{
  "n_kv_head": 3,
  "d_mlp": 1024,
  "init": "orth",
  "optimizer": "muon_variant",
  "final_lr_fraction": 0.1
}
MLP neurons of a small language model. Each row is named by its layer, matrix (gate and up: input weights) and neuron, and shows model dimensions 256-383. Each number is 50 + 12 x the weight over its row's rms, rounded and kept within 0 to 99. A neuron's up and down rows have the sign that makes its largest values positive.
Before each neuron's rows, "fires after" lists the tokens most often just before its 100 highest values on Wikipedia text that the model never trained on. A number after a token or word is its count.

fires after: "Al" 39, "al" 10, "A" 9, "a" 7
L4.gate223:54 59 49 69 63 95 53 57 36 35 54 49 64 37 48 45 43 67 62 51 47 49 41 56 56 30 41 31 52 41 33 61 37 45 55 59 42 58 63 62 44 46 49 52 66 22 57 73 27 36 64 61 42 58 67 53 28 45 52 62 27 42 37 42 59 35 44 56 58 37 49 31 42 46 53 24 56 36 33 56 62 72 42 63 41 59 48 59 50 40 58 37 48 27 55 36 57 65 57 55 36 44 34 61 71 57 56 46 54 54 43 46 57 68 60 39 49 59 46 52 39 44 29 71 68 46 59 62
L4.up223:49 41 56 55 39 47 60 29 55 51 41 46 59 47 43 63 44 68 38 62 34 30 65 44 46 48 41 47 79 56 38 35 64 16 47 40 43 48 59 41 62 37 61 49 62 59 74 65 60 44 45 52 54 31 71 46 44 34 30 66 50 46 32 55 44 50 64 59 74 56 36 46 57 57 47 66 55 44 49 58 49 64 50 45 38 64 45 34 49 45 56 57 26 60 65 52 53 51 51 45 64 60 66 50 43 57 45 44 30 36 50 38 37 49 69 50 54 61 55 37 40 54 39 70 60 32 43 63

fires after: "===" 27, "\n" 24, "\n\n" 17, "det" 6, "Reg" 4
L4.gate616:36 62 47 34 55 53 64 61 41 44 35 46 48 62 41 67 63 42 46 41 36 75 63 77 33 63 53 62 63 47 74 37 56 62 62 41 69 53 35 52 45 38 43 24 51 34 50 47 44 75 41 37 39 58 40 49 49 65 43 26 76 43 58 74 69 58 40 47 71 32 51 49 34 45 52 10 53 56 63 60 56 48 41 58 44 44 50 54 67 32 51 40 47 53 49 56 26 42 45 40 59 52 29 51 47 55 49 74 51 57 50 31 72 55 44 62 43 41 48 53 30 69 39 29 43 56 56 55
L4.up616:57 55 57 44 61 55 64 67 45 49 54 52 56 61 57 39 42 40 57 44 38 64 41 48 36 50 48 53 22 49 41 57 51 63 64 46 53 48 47 31 45 66 51 53 34 58 58 47 67 43 30 46 80 50 62 21 53 50 37 60 52 52 36 55 62 37 45 35 38 63 30 60 50 37 42 26 65 51 44 36 63 28 24 36 51 37 64 44 42 64 53 41 56 45 58 39 47 66 29 36 48 53 44 42 40 52 49 71 55 59 54 63 54 65 30 46 58 47 49 56 31 28 40 60 60 47 36 50

fires after: "on " 26, "On " 14, "rel" 5, "born " 5, "a " 4, ": " 4
L4.gate625:63 55 44 32 66 47 61 44 58 35 52 62 60 52 49 50 49 52 65 70 54 86 72 59 60 45 53 27 33 44 54 43 54 56 52 41 54 44 55 26 55 52 53 42 57 56 55 45 52 58 37 58 53 34 52 58 62 33 54 48 50 44 54 70 55 35 55 48 60 41 59 45 51 44 38 46 48 48 49 62 35 08 41 61 53 34 66 47 46 39 53 66 60 55 46 42 51 37 55 66 29 65 49 43 47 55 44 51 51 53 45 51 49 33 54 41 51 49 48 69 57 48 46 36 40 61 60 48
L4.up625:75 32 33 35 27 55 70 70 50 66 64 66 55 58 40 57 52 60 74 62 46 49 32 56 83 53 62 76 46 72 63 60 55 67 56 60 46 71 44 39 50 48 50 68 49 74 73 45 71 32 34 30 67 40 33 60 56 78 76 45 37 52 67 37 50 36 41 52 49 44 63 34 61 47 70 35 32 45 60 37 30 41 68 47 47 40 53 56 38 63 60 28 51 41 59 29 48 24 33 51 30 46 54 53 47 40 39 30 65 41 60 54 62 39 29 30 64 41 65 48 53 47 60 53 42 44 51 38

fires after: ". " 74, "\n\n" 8, "). " 6, "B" 4, "\n" 4
L4.gate827:46 35 60 40 41 48 43 49 49 47 49 53 37 68 58 43 52 39 57 54 29 53 65 40 51 59 44 58 44 63 59 53 62 37 41 41 17 50 41 34 49 62 58 47 52 31 55 63 45 52 38 48 29 51 63 50 73 62 50 24 66 58 49 49 29 41 39 68 38 27 31 56 30 34 65 25 57 63 35 47 35 35 51 57 66 47 51 51 48 50 49 74 49 37 46 48 49 49 44 37 20 28 60 57 51 68 65 52 65 35 56 47 51 42 46 44 39 46 49 48 30 61 71 61 45 54 40 45
L4.up827:41 55 35 51 36 49 51 46 48 58 54 19 50 45 50 35 64 32 51 46 45 72 65 46 54 46 62 43 41 47 43 59 53 43 55 60 35 52 61 52 73 53 34 53 70 83 62 33 58 45 30 67 50 45 48 48 61 43 47 71 44 59 33 55 56 54 34 42 40 49 36 49 42 58 49 58 59 39 16 59 55 62 60 71 55 58 42 56 45 47 39 54 68 43 58 42 57 41 67 45 69 34 57 53 58 49 46 85 31 66 49 30 52 44 69 37 45 34 68 52 52 45 44 62 70 64 42 60

fires after: "–" 58
L4.gate574:58 40 57 58 61 62 62 25 40 46 48 34 42 49 40 71 53 73 35 55 44 68 32 50 69 50 46 54 46 46 63 69 45 64 47 67 48 18 65 64 47 62 34 34 71 54 26 68 55 62 55 51 55 33 51 55 64 49 26 46 64 59 56 62 55 65 42 63 55 47 63 41 56 43 43 54 34 51 64 46 62 48 34 36 67 59 54 64 58 40 53 15 63 23 41 46 52 60 55 55 48 39 49 48 53 45 62 53 62 46 40 39 39 71 54 43 64 24 38 42 66 49 49 16 55 49 56 56
L4.up574:46 35 46 25 41 58 37 59 52 52 66 49 63 70 53 42 66 68 48 57 39 59 48 49 56 56 46 45 40 41 54 44 33 51 43 30 67 37 48 38 54 54 65 19 42 35 54 63 48 54 58 50 51 57 76 29 47 55 54 47 54 38 46 71 57 54 79 39 33 56 40 35 49 57 58 56 83 47 54 32 54 49 32 57 59 28 59 61 63 59 68 36 41 56 60 59 54 63 48 38 49 65 43 51 40 77 56 50 39 63 38 42 46 54 47 38 35 35 22 46 63 51 54 54 42 40 38 39

fires after: "L" 23, "g" 7, "M" 7, "P" 6, "G" 6, "U" 4
L4.gate701:54 34 61 37 45 49 67 44 44 68 43 29 66 62 42 49 55 68 47 42 54 40 40 43 29 40 59 39 48 86 51 50 44 46 56 68 53 43 53 56 53 55 61 30 64 52 39 44 71 53 62 56 55 42 34 47 37 26 64 59 62 58 43 33 53 48 35 45 58 58 54 49 53 43 63 67 73 47 49 47 29 41 59 19 33 34 64 18 42 57 24 50 50 62 25 61 79 61 56 38 47 43 56 63 53 57 49 55 43 51 54 40 41 62 57 61 47 58 59 64 69 43 32 49 53 42 46 51
L4.up701:61 52 51 36 36 30 52 64 46 37 48 60 66 40 44 31 45 60 56 78 57 73 65 52 42 84 29 34 47 56 51 45 53 64 38 43 28 65 49 57 45 43 65 60 58 60 55 42 50 35 42 59 76 51 47 43 41 24 67 38 60 65 71 43 66 60 60 61 49 11 66 69 37 39 51 69 56 39 49 60 51 70 62 43 58 50 55 28 38 30 40 50 49 58 40 37 52 42 58 49 49 34 56 65 43 39 26 71 63 57 66 46 68 57 52 49 52 58 50 41 64 55 64 47 58 57 43 35

fires after: "|" 65, "|---|---|" 4
L4.gate947:67 60 53 63 56 50 29 34 48 47 58 31 60 31 55 62 46 45 71 40 51 43 47 70 54 45 78 49 53 46 44 35 58 42 62 45 30 53 57 54 36 58 34 39 67 31 70 59 73 46 55 50 65 54 36 48 56 68 75 43 20 58 55 59 57 41 34 42 50 52 48 59 62 34 45 41 42 52 41 52 43 44 60 43 59 65 40 50 48 74 76 42 52 59 69 62 50 44 67 56 46 43 58 40 45 45 52 48 56 48 43 70 69 42 51 57 40 18 51 35 50 55 60 25 60 43 39 57
L4.up947:61 20 50 39 23 53 49 56 53 36 51 45 60 66 54 54 93 45 47 60 65 50 41 66 46 34 48 42 55 42 43 61 59 41 44 45 54 44 56 62 59 60 62 64 56 57 47 58 46 44 57 17 54 19 66 54 34 48 43 39 39 62 37 54 65 55 58 27 46 25 50 55 38 64 62 65 53 56 46 54 23 64 67 41 58 44 41 49 36 41 63 44 60 42 48 43 51 64 56 37 63 52 53 61 54 56 43 49 41 69 56 55 67 35 59 41 44 57 61 40 62 17 49 46 53 42 65 41

fires after: "s" 24, "as" 8, "S" 7, "es" 6, "Mus" 6
L4.gate190:43 35 27 40 66 65 41 22 57 39 79 36 47 29 35 58 54 34 42 49 49 38 64 52 63 73 27 28 56 47 53 36 56 38 56 34 43 31 29 46 60 54 60 45 68 49 61 56 61 66 53 45 52 29 54 59 47 33 57 47 47 50 52 62 45 46 42 69 78 55 47 50 51 50 44 39 43 43 41 62 21 43 61 63 63 64 67 46 67 68 52 56 57 61 65 55 60 51 41 50 48 62 75 62 62 49 49 71 43 37 52 49 33 62 52 49 51 29 47 60 23 60 09 56 43 36 32 55
L4.up190:35 51 51 76 49 48 51 42 68 62 39 63 57 62 41 39 29 28 43 77 43 63 35 60 59 58 40 63 32 68 49 41 35 32 51 66 66 37 26 41 58 72 46 41 54 41 20 62 46 36 72 51 47 46 41 43 32 58 59 57 43 47 32 46 58 45 46 68 68 65 54 63 40 53 63 49 62 54 72 36 48 50 59 53 80 42 52 48 48 69 47 45 59 53 38 31 62 51 42 62 44 54 63 48 41 55 48 50 71 42 68 52 47 63 44 49 69 65 65 70 41 23 30 54 52 38 40 64

fires after: "-" 71, "us " 4
L4.gate705:78 52 44 44 29 59 47 55 49 44 59 57 71 38 58 82 44 53 66 52 55 42 38 41 61 48 52 54 60 54 49 42 74 61 47 56 60 46 30 38 55 32 60 28 29 34 43 60 34 81 40 34 66 54 37 43 36 62 51 66 48 46 62 62 50 48 62 47 45 48 40 46 50 57 63 41 50 66 52 53 39 53 47 39 70 32 49 48 25 35 49 28 69 60 54 59 52 57 37 52 39 48 57 39 61 33 54 46 80 50 68 52 23 52 23 67 41 56 48 59 43 49 50 57 56 49 54 54
L4.up705:39 53 69 45 52 51 62 46 79 57 69 40 37 50 43 50 41 26 48 56 49 37 64 38 27 53 56 56 37 53 50 65 42 68 57 32 68 55 41 65 59 62 44 53 71 45 46 49 39 34 53 46 62 44 49 66 55 40 44 46 39 59 65 64 43 67 65 42 59 38 70 56 65 46 62 47 54 32 53 50 68 46 51 72 38 50 45 39 50 43 33 48 47 38 44 40 51 56 46 37 49 56 53 69 48 54 68 54 64 48 68 54 52 49 33 56 50 51 50 37 70 50 52 55 68 53 62 59

fires after: "ex" 12, "in" 11, "al" 9, "Al" 8, "h" 8, "per" 6
L4.gate551:63 47 57 41 58 68 44 27 35 74 52 45 30 43 28 69 45 25 82 60 59 30 60 64 56 35 27 62 30 63 46 54 30 27 36 63 54 27 38 57 55 41 49 69 53 34 37 44 41 53 39 54 43 39 75 65 42 34 39 53 68 54 50 54 41 73 54 34 51 28 36 44 49 50 63 35 56 32 43 41 57 55 63 63 44 52 58 36 66 37 50 30 40 60 33 49 44 61 48 49 62 44 60 41 44 41 43 54 62 42 42 48 58 33 46 69 48 35 44 58 59 74 32 55 41 53 42 37
L4.up551:46 64 58 51 66 62 54 68 53 48 36 47 50 67 38 55 31 42 33 64 36 80 45 32 67 53 32 63 56 59 50 42 50 32 64 69 37 28 40 54 60 40 42 66 66 45 38 60 48 48 66 60 58 48 50 53 59 43 81 56 37 36 45 66 32 63 41 46 48 58 43 23 68 61 42 38 34 53 41 65 52 41 64 55 46 40 36 72 60 51 45 50 32 32 60 42 67 64 43 45 44 42 57 60 52 40 45 61 34 50 49 58 61 48 41 52 64 24 43 63 43 63 53 43 43 37 56 60

fires after: "\n\n" 23, ". " 13, "; " 8, "\n" 7, "am" 6
L4.gate154:37 51 55 43 84 44 65 57 54 41 35 30 43 49 48 46 64 36 54 47 43 50 59 63 61 52 72 52 57 45 67 60 47 71 60 52 41 36 52 32 59 57 76 66 39 56 54 59 26 50 41 49 35 73 56 54 64 49 83 63 82 42 29 56 48 67 48 44 52 37 57 45 51 36 49 54 48 57 44 34 39 62 28 60 63 65 45 43 44 25 40 43 43 60 50 56 22 42 52 30 64 76 46 32 53 44 60 73 52 62 29 42 53 46 47 77 33 41 46 38 43 37 39 56 33 49 38 50
L4.up154:52 25 43 67 52 45 63 52 46 41 69 87 59 52 49 58 50 39 42 61 54 60 61 76 49 41 48 68 44 62 68 51 58 64 59 41 41 62 62 58 39 46 36 38 52 37 49 43 35 61 49 57 17 66 63 46 67 69 46 75 56 63 57 47 58 63 59 45 44 50 45 42 33 52 74 31 39 42 63 55 64 42 57 33 45 53 45 41 52 55 37 60 57 30 46 37 58 52 54 43 54 46 49 42 43 74 75 55 65 37 64 30 53 65 52 76 50 55 76 45 45 57 37 44 51 46 35 52

fires after: "–" 38, "| " 9, "; " 7, "-" 7, "to " 5, "and " 4
L4.gate845:57 65 50 39 47 37 57 29 57 54 55 63 57 65 48 55 54 32 48 37 47 39 63 53 54 50 45 82 52 46 48 72 48 43 59 50 68 52 32 32 51 14 68 44 55 33 33 53 48 40 50 41 70 41 50 54 60 67 37 28 26 62 60 34 50 53 56 60 49 49 42 64 49 47 48 54 74 48 43 73 65 40 57 13 44 44 54 53 54 59 38 67 43 62 45 74 53 62 63 46 43 30 26 45 82 47 53 40 51 43 28 52 56 52 38 19 36 36 65 62 44 49 41 59 35 45 60 51
L4.up845:66 54 45 63 62 61 53 51 60 46 34 85 53 62 45 30 54 62 47 66 56 51 57 59 44 52 33 48 38 45 55 19 66 38 59 35 72 45 49 50 50 44 44 42 38 47 43 57 24 42 56 57 69 36 41 46 48 27 38 37 46 38 47 53 58 46 64 71 65 39 30 47 45 54 49 33 39 48 47 57 57 30 43 57 48 58 51 57 36 54 53 64 45 60 54 51 59 58 51 53 48 49 54 59 55 67 50 61 59 62 48 56 61 41 19 64 60 59 29 65 53 32 60 57 80 55 67 53

fires after: "s" 19, "R" 11, "r" 7, "H" 6, "D" 4, "ath" 4
L4.gate309:47 36 33 39 46 68 53 48 51 55 38 42 20 52 31 40 62 50 39 73 44 78 61 57 61 50 44 59 51 40 49 43 61 42 47 53 41 53 46 50 45 67 53 42 51 37 54 55 43 52 48 55 59 40 35 45 52 26 35 65 33 73 59 40 67 57 55 65 26 52 54 53 52 58 45 75 37 37 45 44 52 50 35 27 45 57 59 56 56 61 36 54 62 59 52 34 75 51 40 32 49 54 60 40 54 66 27 76 51 38 64 42 44 50 49 48 55 26 53 61 37 53 67 49 74 53 47 58
L4.up309:56 45 48 24 69 41 44 51 55 60 54 70 41 40 22 58 52 42 50 72 46 52 45 35 20 41 45 51 52 54 55 27 62 37 52 53 53 43 29 34 50 04 45 55 43 41 63 46 82 40 45 38 67 47 44 56 49 34 56 58 57 44 45 34 46 41 42 48 56 31 58 43 77 45 64 61 62 48 66 36 30 31 50 45 53 46 40 52 42 64 49 72 56 54 38 36 65 31 52 52 54 51 46 49 66 40 41 70 62 43 45 67 62 60 79 49 57 37 58 37 70 42 42 67 21 32 50 35

fires after: "5 " 17, "0 " 13, "4 " 12, "2 " 10, "9 " 8, "6 " 5
L4.gate532:53 45 71 43 39 47 41 48 38 48 35 47 39 52 50 53 56 48 52 50 39 51 66 55 52 51 49 34 53 44 36 24 35 58 43 60 61 62 43 46 50 39 47 46 50 42 53 35 35 31 60 37 59 39 47 46 73 33 40 54 49 41 45 44 40 60 51 31 55 52 59 73 67 51 43 54 49 45 42 60 50 45 48 45 64 50 37 51 51 34 47 44 56 28 66 48 64 39 54 62 49 35 46 59 44 50 57 50 72 43 43 47 56 55 65 32 58 59 59 42 32 46 71 57 27 47 34 63
L4.up532:59 47 58 39 42 51 45 51 59 58 49 43 39 34 48 53 47 46 37 49 44 25 67 50 71 72 54 42 48 37 52 41 39 53 33 47 46 55 50 58 67 40 65 50 66 47 59 52 39 66 54 56 59 36 48 40 40 47 31 64 42 36 48 53 53 57 59 36 44 52 53 54 69 42 39 42 57 69 59 31 51 50 57 59 54 78 40 45 47 57 20 62 20 32 81 58 33 47 67 58 55 39 51 66 51 75 64 54 46 38 55 50 49 57 44 32 62 48 54 32 47 25 57 42 40 55 56 43

fires after: "a " 29, "the " 14, "The " 9
L4.gate890:26 54 55 59 62 50 67 35 63 36 35 62 59 33 52 50 40 63 45 60 37 60 44 46 65 60 57 66 38 58 71 56 44 42 55 39 59 49 30 58 40 54 46 37 63 38 53 49 40 49 49 29 50 50 38 57 58 57 34 60 49 66 68 53 54 43 45 60 64 39 35 63 52 47 64 66 77 48 42 55 46 62 41 71 41 48 79 55 61 36 45 54 40 46 53 31 49 60 53 38 38 51 36 46 57 66 36 46 31 70 40 51 55 45 69 54 27 62 57 64 41 42 41 26 40 44 35 46
L4.up890:55 47 57 43 47 40 67 22 42 48 37 46 43 37 50 34 26 47 45 49 50 54 54 48 74 69 62 56 44 68 49 38 53 51 51 45 20 65 46 59 44 63 46 31 69 54 47 39 31 44 32 26 51 65 47 65 40 55 47 33 58 52 61 49 46 43 40 26 66 45 48 69 60 34 46 62 61 61 41 63 42 64 45 40 49 57 55 51 52 32 40 51 33 52 56 41 52 56 55 47 33 52 49 52 34 29 54 29 59 57 29 62 55 52 52 36 45 42 41 73 47 35 34 40 32 66 37 44

fires after: "V" 17, "O" 8, "W" 7, "E" 7, "M" 7, "L" 6
L4.gate562:49 68 56 37 46 38 54 49 67 33 57 68 37 60 44 58 34 47 52 48 38 62 40 40 48 59 49 38 60 55 30 53 73 39 45 55 36 65 50 53 48 57 35 43 35 38 59 75 45 79 51 46 61 35 74 66 45 49 34 63 68 42 48 77 47 34 56 54 44 31 39 55 60 50 70 34 76 68 55 59 46 56 56 45 47 61 68 40 73 49 41 40 46 45 52 65 55 62 44 54 55 59 44 52 61 47 55 78 54 43 44 69 49 57 49 64 50 50 71 36 31 50 46 61 64 45 46 46
L4.up562:46 61 45 58 32 31 45 63 37 55 50 59 60 47 59 59 52 68 57 50 35 49 59 49 48 43 53 44 53 47 75 53 40 52 43 47 33 54 61 55 46 50 56 38 55 56 27 63 27 68 36 62 58 64 47 45 57 44 55 44 42 63 54 42 39 70 62 36 54 53 67 41 54 45 52 40 52 56 55 55 53 76 59 51 32 49 49 46 45 41 27 47 59 64 27 27 29 55 58 44 42 44 29 77 55 44 45 39 33 51 45 62 62 53 52 52 48 47 53 68 29 70 58 57 37 49 50 49

fires after: "w" 29, "D" 16, "C" 7, "lo" 7, "G" 6
L4.gate57:48 43 49 42 21 46 58 34 69 21 73 54 49 46 47 46 45 70 45 64 31 50 54 47 34 48 39 49 69 64 44 49 71 48 49 71 67 54 31 52 39 29 33 58 31 57 63 47 47 49 53 51 60 57 33 30 68 33 53 68 59 49 58 67 69 53 54 54 59 69 38 48 39 24 65 60 69 51 60 58 25 43 68 48 51 57 35 51 54 55 63 30 46 51 43 51 72 66 58 43 49 54 28 56 55 59 62 35 44 63 46 42 41 62 50 50 58 52 55 43 28 42 64 61 56 45 44 62
L4.up57:60 65 51 65 60 41 59 68 52 40 56 67 42 60 52 59 36 60 29 44 41 53 38 72 50 43 49 45 62 63 60 54 48 66 61 47 59 40 64 55 36 20 37 62 42 32 59 58 57 54 45 47 40 73 50 62 54 62 51 52 57 45 60 49 43 30 59 34 77 50 26 44 38 49 57 54 46 52 48 42 47 39 50 44 38 59 43 53 59 45 48 67 58 64 45 28 44 49 52 25 50 38 52 50 57 68 41 49 71 60 50 60 72 56 36 69 56 38 47 46 66 26 39 30 58 52 56 63

fires after: "R" 15, "s" 11, "S" 10, "r" 10, "D" 6
L4.gate766:51 45 38 53 63 40 50 47 37 58 46 23 53 68 54 35 83 49 60 63 60 25 22 53 31 60 81 57 43 42 50 47 54 32 44 48 51 70 51 63 41 29 50 47 40 49 39 49 53 37 49 62 34 24 56 38 48 66 59 64 41 42 59 47 34 57 46 56 51 59 52 69 46 47 41 49 39 49 42 68 59 55 42 47 65 55 64 62 50 56 19 55 50 38 38 40 38 53 51 51 36 71 36 37 75 33 73 61 42 48 55 53 40 45 32 41 54 50 47 61 53 49 41 45 52 48 60 62
L4.up766:60 55 52 46 47 41 61 47 60 90 36 64 39 53 62 48 44 73 40 48 48 47 50 53 66 41 50 52 57 64 62 29 58 60 24 46 66 58 73 54 61 82 47 63 54 32 26 37 44 42 45 66 21 52 55 61 50 46 43 49 52 61 48 45 36 68 53 44 59 45 56 44 57 54 47 60 57 58 43 56 48 55 32 46 52 34 53 52 35 44 55 47 61 38 43 52 54 62 49 60 33 52 59 51 43 50 29 69 52 48 54 51 60 60 26 59 41 60 58 80 42 49 46 51 33 45 40 56

fires after: "–" 27, "(" 11, "- " 9, "| " 8, "and " 5, ", " 5
L4.gate480:34 48 51 30 36 59 51 54 34 44 43 21 50 58 68 48 48 64 48 35 32 36 39 46 35 50 51 79 67 43 48 50 47 59 67 55 52 41 51 53 34 57 47 68 37 56 36 42 34 52 50 66 41 53 65 50 50 63 55 36 50 46 57 37 39 64 35 48 41 67 56 52 57 56 57 50 62 31 31 45 64 55 52 36 70 53 45 61 57 42 41 37 59 64 57 55 61 66 39 56 38 37 72 54 50 55 47 41 60 55 58 40 44 46 67 35 44 37 17 59 56 47 42 42 68 53 51 52
L4.up480:72 51 47 41 29 53 53 42 25 24 41 46 62 52 54 62 62 57 52 43 54 50 62 62 79 63 70 33 45 41 55 31 60 53 45 32 68 59 44 58 36 30 32 52 50 74 61 71 48 37 77 36 44 49 70 34 47 53 43 49 53 33 33 48 47 46 55 63 52 45 72 47 62 27 60 49 48 53 69 11 55 36 34 82 43 54 51 47 38 60 54 49 38 51 52 63 43 48 53 46 49 50 49 37 52 53 46 49 42 58 55 54 52 64 58 48 57 34 36 58 48 41 52 45 26 41 35 50